MLP neurons of a small language model. Each row is named by its layer, matrix (gate and up: input weights) and neuron, and shows model dimensions 320-511. Each number is 128 + 24 x the weight over its row's rms, rounded and kept within 0 to 255. Numbers have three digits each. A neuron's up and down rows have the sign that makes its largest values positive.
After each neuron's rows, "fires in" lists the words (lower case) most often at its 100 highest values on Wikipedia text that the model never trained on.

L5.gate373:116106117117118127106109125104166138091109137100159118131153123103154113088130169096135129101114119112133118119133146131156134097147140148118109167144158129141124151129157097142123128150141215071126114125122149119173111128096117147152136119141111154119102128158111144107119141136140123118127121126116100134127118078140095133115137116130095152152127162157150141157136140145108171140125117132136156119112123136097156177117142101150142137109152125121067094159130095167114131103065138114161131153131164102121130123125121145138105119162086074144122139133140126094112138167123135084
L5.up373:102123132129136114106131107158104149193113118143132158124088153126117158139124170110139142124086107139151092105121134192143102148135146147139118105138157098145106134101129129155117093127030129114134140123097119127120132167172122133121122137100105150162159116155144099145099136107095117120135142127122136129144154180110102141163104130145106155130169150126129129111114131084152112151163104147136122130191115133155105125117149120084182146104134095126155141117115145089156119119060144186147100119102127131155080123079197167135115182146149104120120086120112117122121137139162112144
fires in: "in", "of", "or", "is", "on"

L3.gate555:144146149085149158121104119150145125076100134116128117135111129134136084111126125160079108180116106157129147150165130153128141128108106154173118096085113136158147121108117126109122119161111130138174120144156151090130143188083122122129144095082138117112071161154142161136140153101151099114157136144140114128143132148141111146142139116140115119158104079121167153152149131098140116119133131115135146167126127152113161156099131167150173180160105136154122111133118086173126142093124141137131117135091101140121141135121126102119155094104108157167134119143102130133159138141134112136
L3.up555:159107131155131121113107088115133116096156133095110178168088115138095076142089151127177099185102140133165120145105112165133095061136130133149115100100143129137134136104122121112128104132125140142140150097129133164126092121147084105125098070124093115096119124147166130114119115133121085147101184103126143114109197128156091082105109138117161135118103152173136113150137163118153159172157117152152087114105133114141120159118135137144144134136157090160109136126143140112137126127121103110119116141100170103109116137109117116137119156101160136078120176134102147133117122127124129130
fires in: "that", "however", "even", "over", "but"

L6.gate727:097136107111135138105138088149142134095103125095133110116106143113122112153142074123132078129138118137097142088080102161134137132153118124117115118120089158164119128112126121174117127128108122138121113142106154173140123103118132106126162120124129159115165143112114159141152109153107106093114168086119126171124148104166142100055098146132126092104118078102141155106118123151139144136119084146116084133157126173135096083144140131114130116133119127109152091139127136134117148126176109155109122083152128078103110129132114147124149108166167144140148109134170136070131153112132116126
L6.up727:138167111124093068114140136108109068116116087107102155131138134122136090172115106109153123092114144177128077131102127149104123160097188106109135112139125129128107146164138087138111127153143139123101125130130163111127140138136147091143153121095135131144136153101145147156129110106137158154118102116124098187146152103167108129096146128137099114157149088107151165143135122111150156150092129140123123110118142123141134143173131145080130117137133127141142126134125078103132100131125138141150098147141089153139111125140087080160160148107142103122114143097107065159123128135176134126
fires in: "by", "to", "from", "on", "in"

L6.gate599:146148098149135134156105099098141128111127114109123137090089129131122127141088140122113169149124116103124153168164138145132161162093151088084107151089150132121164106166122110166121119142099123141125176106139106152108119103136145131139146104145142135114121115121162145128103118131150114148137128132105105116111183122136146101119106123122103098092091147084144114153105132183123137160153132135122123095088153118119122149159149124094154114128134149100114097158115155111147130115119149138123179091113143117149098124092130135135072141182183089132151109140141175133127160149131120137
L6.up599:117110124131102111147113126065128110145138146122124143091150137136114118120162117118074104155134144109146130125121114151154140100100142148153128152143144095143115158150096150115081134133107130180153137110128132115126118129129102100119139134092122152109119143152135091100131138081112147166140140128089120135160131136118169140090173111143158109123131159140142145118133173108125151114109086135102117163109152186098167159170141113164122117118094162127160134092102089097112059089106157134118163137114120158106130133150148136127114143107166085136121145119118096138146138053100126109
fires in: "on", "in", "that", "from", "at", "was"

L3.gate434:121144112122147105127130143087152115093119137077133096117112127151155121144135177150100105128128106118104110142107119128146112113155116145158131137103173081133126058094108126147104125151096113110119148132145111125126109176138176148099140175095152089114107168111098200176118091100107097123150150153144153116118138168113134113118098131119121149136102108099104132091130109079093153142127114140141152099159109120145122111118126137120144127157162141119092104115140121082121139161122104179148125130090108101102068122155139125144106140145111154164112132146146109156130148193160119123
L3.up434:129117150105088152105120123098122112149114124134157133107154145084117159146111107117136162122142125136131068116157129139114123139117152149107121083110111186148124129148186108146114134158132164114136149118135084129157112137090128103097135146101129101119098112134094146109141121124118164119119102112159081144132115095115129097134157172130158157143143133127165136099126116130128148126141141095143155148146123127151115146163118161151156120164127112148159073109103134130123102115143132144124166164118072139188160106095105159130123195134131140162185116128141081149126164114173127095
fires in: "1", "2"

L5.gate198:131111140102114142085148111150132084135147123121097103115087108143139122101142149120108147172094083105099091109161106157120122107157144151101137096141105105146121096088121116139131116127144126177154165135155106105085115142105102155138172157154142112148144130134152141110132082152075122109118141197115099129118120091160116123148103121159084131104162138097159127154096132096156062152142118083183105102110168143143109139123105128134133111132133144135135120139145149125126140147105159085128152088117137161187097108068158136125134113096119122144125141127159170141116143099096126101
L5.up198:119111136136114157137155132101150139114135115106116129147130104119146132149126145159083132099147123137147154136144154129116127105143118128117115100155134122118153160138086129099112158152131158100101117147106161162166153114110086131112102112124074132056150117099181171127110148128118117120088124099147143156141115109131078139091180136116129127107116094130123116121115167138128106140125104146097090138105122126129099121122124147143103146139137073129137153158162123097115128109123154095143106118152096145119146116098144135087170068109158126122149114125164114086133157157101072137
fires in: "as", "since", "while", "that", "but", "however"

L5.gate1573:101125129141125152112108181088128113103098101134120131101135140089104141148126121130125121115112100119119110118144144136090114118137193125161132112122101149135123114091083123099157164155134141145122121125135087163108106135131159154146145136143082132120133160096131141157136149137117152115166139119130134108105114136158113102147125127171086097142119130139146143138114113137103145119110179113136148117123141162129170131105137130098121140123143124146112095091120083123114148170128091150092112126105108164144171158148134175113156128128146155163115103142113108139148160132153120110
L5.up1573:079109111128113126125095170115106130101090131156133109147100156099127144117114122152110123117127109104104102124115158144124133103151151096108170123141082139148093108147117153105135138143139136151100071118146135150155124099123150118127144091132112113129108119111142143123128182124118120123176125127153161147114123099129111109161176158112169123131146173118110100121128085097153123130113153140167164154137141154160130100145134143140131160150147083131130141043115090141137128134128132089087105138084119128148149131113162141163146140109100145150085142100114087115134148132153121166
fires in: "1", "0", "final", "l", "4", "w"

L6.gate1024:126125131156127154128109137135118169119180098159111163129135137109143138141140090121137126128130135133112154113117142114137130116099160154172125135160126121163137165136125109124145124120130102106104153092172150128145160083097129157124083139120090151107135115123150153157120114135118107112164171122142157149101165114154105140157181134151080126140121134087127121150159137134127129132111097095182158077153166129149144129140174143087120128139086109122135135088138167123054119115156101124090105104061085149151080109098113122155145186149145109126117134143133105201125158109069123101
L6.up1024:108152127164115140094126139162123088133076122154131102103100077117164105128129128203143138152137141132119115088123135107147147143142199164127119165118142130133176115118103117117110152156140148181145148149118091105108124117174111094144134119152134147074104171098126115173156149169102158130101086162099128148147120158138134128124128121124141112114163147108106161088121132137137109106104122065093120154118127098135088150216156099118158125150100157102142092126119111146129149106105111106116150102149140135101126142153091151091162122146163135093164154128087142123159133154120091135
fires in: "was", "be", "is", "not", "been"

L6.gate1292:171104136095109151124100158106108150123131049126129114096117120170169094159132110150159118140136147084099114142114117138115195111137133150126142128117131131108161121076114140109077109132097118125129161121097147140132146169111095114153116116134166162111143125089163136145111164122164050136132113124106188142114121120108149140125148122098124108128153124110151130135134104130107153120105111150124120120087149163117188119110133152135133143081083088140081100132116089151121144153085167110105145121136169129152151116100117124121079127121106129116102143179122147154100124124124118142
L6.up1292:117140121082163121122113133126149108142144150162121143120097133082126161136168177133100125135128092148164153160146156118107161094140128140132096130077127121133130162115140103153096116097120147132149096141099134112131156116134133110174098145167152131135096152120118144115105115107098137101149161161078079161078131113134122160128140125127137082146124095171121137129139120121121139092131164154179167152097153118122128123103122123148131139156153126129143150119111151123091127136128139135125123081111110120118099151116108132147153138181129078121111104124152090124137189135141146113
fires in: "was", "is", "december", "july", "later"

L5.gate71:155132088117124116101138145117076147068130159147129157160162124109095087156118154149121123116137111209116124150129139107139142108123117163127138086129147158128150134120146156151128138077134179142147107131134133122126087131134133065131125180165144123156148133151099143163158117146148124106117176184134140128159167155150126131111120136149100154122108151114103132119113119119119126126063100138145082109128151165090115060120141099149117173143178148095100172172116118120172146148084162130111094155146145139149108125148122165136092152150125105124149155126114153151151131150169138120
L5.up71:124150165091133142098127137127120131120126175170112122065099160152125118080144103113129087132133153141101128088117120140118150131135096132119161094114147172125165080167164139140099139130110132148130074123173157159072083151128075107134141116146129116133101106124121122164143110100104131136111111132145142136131162130135131140156085140126125136120132157130121107107105097131182101097159143114127148145115099139176116121113112120156120114173135160158117132118115098129127153071101118112097139141140071140101138139122122141108135127114139116127129122116139144107121121154094160139
fires in: "in", "began", "out", "been", "over", "of"

L5.gate803:109111141111125130145119169120106148141105134139111131083174134115101120119155133111130106169147086119124116136132131122103148155139120145141169131134123166120154097079114137092110132086110105093111098097167124145137120132111099120152133131124078109155131104142131140111092101133148178145137156173129166149127151110109105112132121172134117131136134114124137150144117170127115131087143063129131112147123115109109087138181120126136138161122121165145110144128107095088136112106126124155156170120136093124117092116112127111124156097145125094068133147087108089100080144107122119164
L5.up803:100124130114162137173101120135166161127146100158127158147121102135135112118136099127095106163147170100074120133150148135113120162181144118111131153110138120100122076114163130139113132149111102128111168111134109136155080067108103149087151110133146128139146160090101126126142127146118151153112118145113099091086148117133123112109141110167127120159111103160109179178159115126165122133114106107137113063057147123119136136113126153156140158133119142109159145160124130135121133100153147163121082117140122130106111118096125160119168136142112135101129096131186108091140116106099136094
fires in: "later", "following", "next", "that", "this", "same"

L6.gate512:160122122133126115132120178100122158120139122163114152091127131161136148128139121096133133120155143094116158121098136133123148133148158139156112129091102125121143136094121116124136136144111101117131133150140121150134118163134123142110116135194125105137109157143105141131108151135135132076104087114138159139117123128093137161153124118144089139118149125110139099145131105178088136113109088180121116141077142076148122150145150157136062153143152127114121088181138137114111133116116117098156153096139143135140058118112098170092110148096106135092136122144129116131114136134070093144
L6.up512:108122146125109165123148136127141137141148163112119156127121087169098157128148158178129172105103147158128111094121145164104105117145123071140112152127141131094079118069153115130088152138167109169106114161141160150128136112112149123103160102122174182096147118101153153148139099125105121137117139110128162104133130080143159113165157161114065119147145107119132111160157136092138096098117126083110123152150149120157091167144154118141156125146155158129105115104121158131126156108150110114094112132144129109101116138072128112138156129117121144111116123143122157120127159147179109154
fires in: "a", "is", "following"

L5.gate278:164129130156144105144086102085113121116131102156105170132100066103151136102086093109144098114131134113121145125115120134100169125162139151106153104089111106139157113116143145144121173112124123133091107157124135146097133130139132131163170144156117133133133132184123115103123096144115125138135120149143106140105116139109145129132152166126135108132170104120121145138113126121122135137127135125111117134093177145126122141141154095160121129137128113112111146133108082104169130115133120122089099089180147122117138129093112188142121161144141145102143127097113186123120140120118082109
L5.up278:116133103087119143126096179150116122113152096145156094101132149121129156103080108086136090139163129124116111132101135104133157156148121134122118150133093174128190086168149090077130157132168153115106094141131130131127138165132137131159147142133119124147125145165118162100124173110137139086144118121110147163132130136112118142086096146123120133148173178119145115103079114114113111133123138160121108174112167117109170134099122151106186172117137104171108090136128147150127167089141091106071081121133099119123091128140106153127153122171186137153119156128120171126134141140156157117
fires in: "of", "by", "with", "in"

L6.gate1692:136109156134144110126139123107094145123084138177160155107122132130067095144121151097151080124103150104120156113112127177117171153125110109156097136104144104141104120163087099166106097150124119125109130091123079135197149117133129124156115144121151195183125154152157110124104123187115124132143111120127152134148153158193119148113108136122146075138144121082132160139153163115113078124147120122119117147124131152146113160157172139140139104157083115127157161146136102150169121107109161126130118154198150113142122115148127141125162149173138133108133136140107120097093096119155148094
L6.up1692:149137115120116150128124140052137137122124117157150156113125178193105149103104124111134136121139147117112123136089165149117115113104155132126107132099117122149118132121118094098167153124114135128129130083145135166143141159075138140145158086100137170128140145119145121121094159122183142096100102113110120140135149118091116115133152178160136171123117137157110145128119137095089132108124112109139127148101132154138163119114136145141101164100108143150124127124120119116153140116086105137134140156115154138134128138127137115096132134171185107117077122147123092192098154117107116112
fires in: "to", "of", "on", "by", "was"

L5.gate1399:078124140152112132102153134143133085096144114105115132108128110146135138085093144111153116156135174109198117072137131126135209161123097156123147153096130151068095143137145164123069145146104139151157139095170160145129133106132102144132119132149133114133087121155152076125124144141113149108161115145124142121109114109154131135127079075132142110112137159165144171114136116137112121144167135161109122146103112134172154121122147146147140097105185116112145141107161122146132107110121155126101149098091101146116187121117107118119146089140134057142134091137143145128114137151117125122
L5.up1399:062162103128139099146114132102134114131133152138127135144090148150172109152104131108168109172095189156151120088164123162120106127102130142130122105123116140151154160141153104126193129132174129132141129088109154120118142123091133115144105172144095120141135131088111126147171061143114118100118132132133127118154144115122131138151116152094104150101138125109117134095120118124146130118164129145135135134102146068120157137118157105132151161113160102128143108107140083100145121116100104112128113125135099130086130105081167143140136141121149128098134120070150104098123152126129142097
fires in: "in", "first", "on", "up", "years"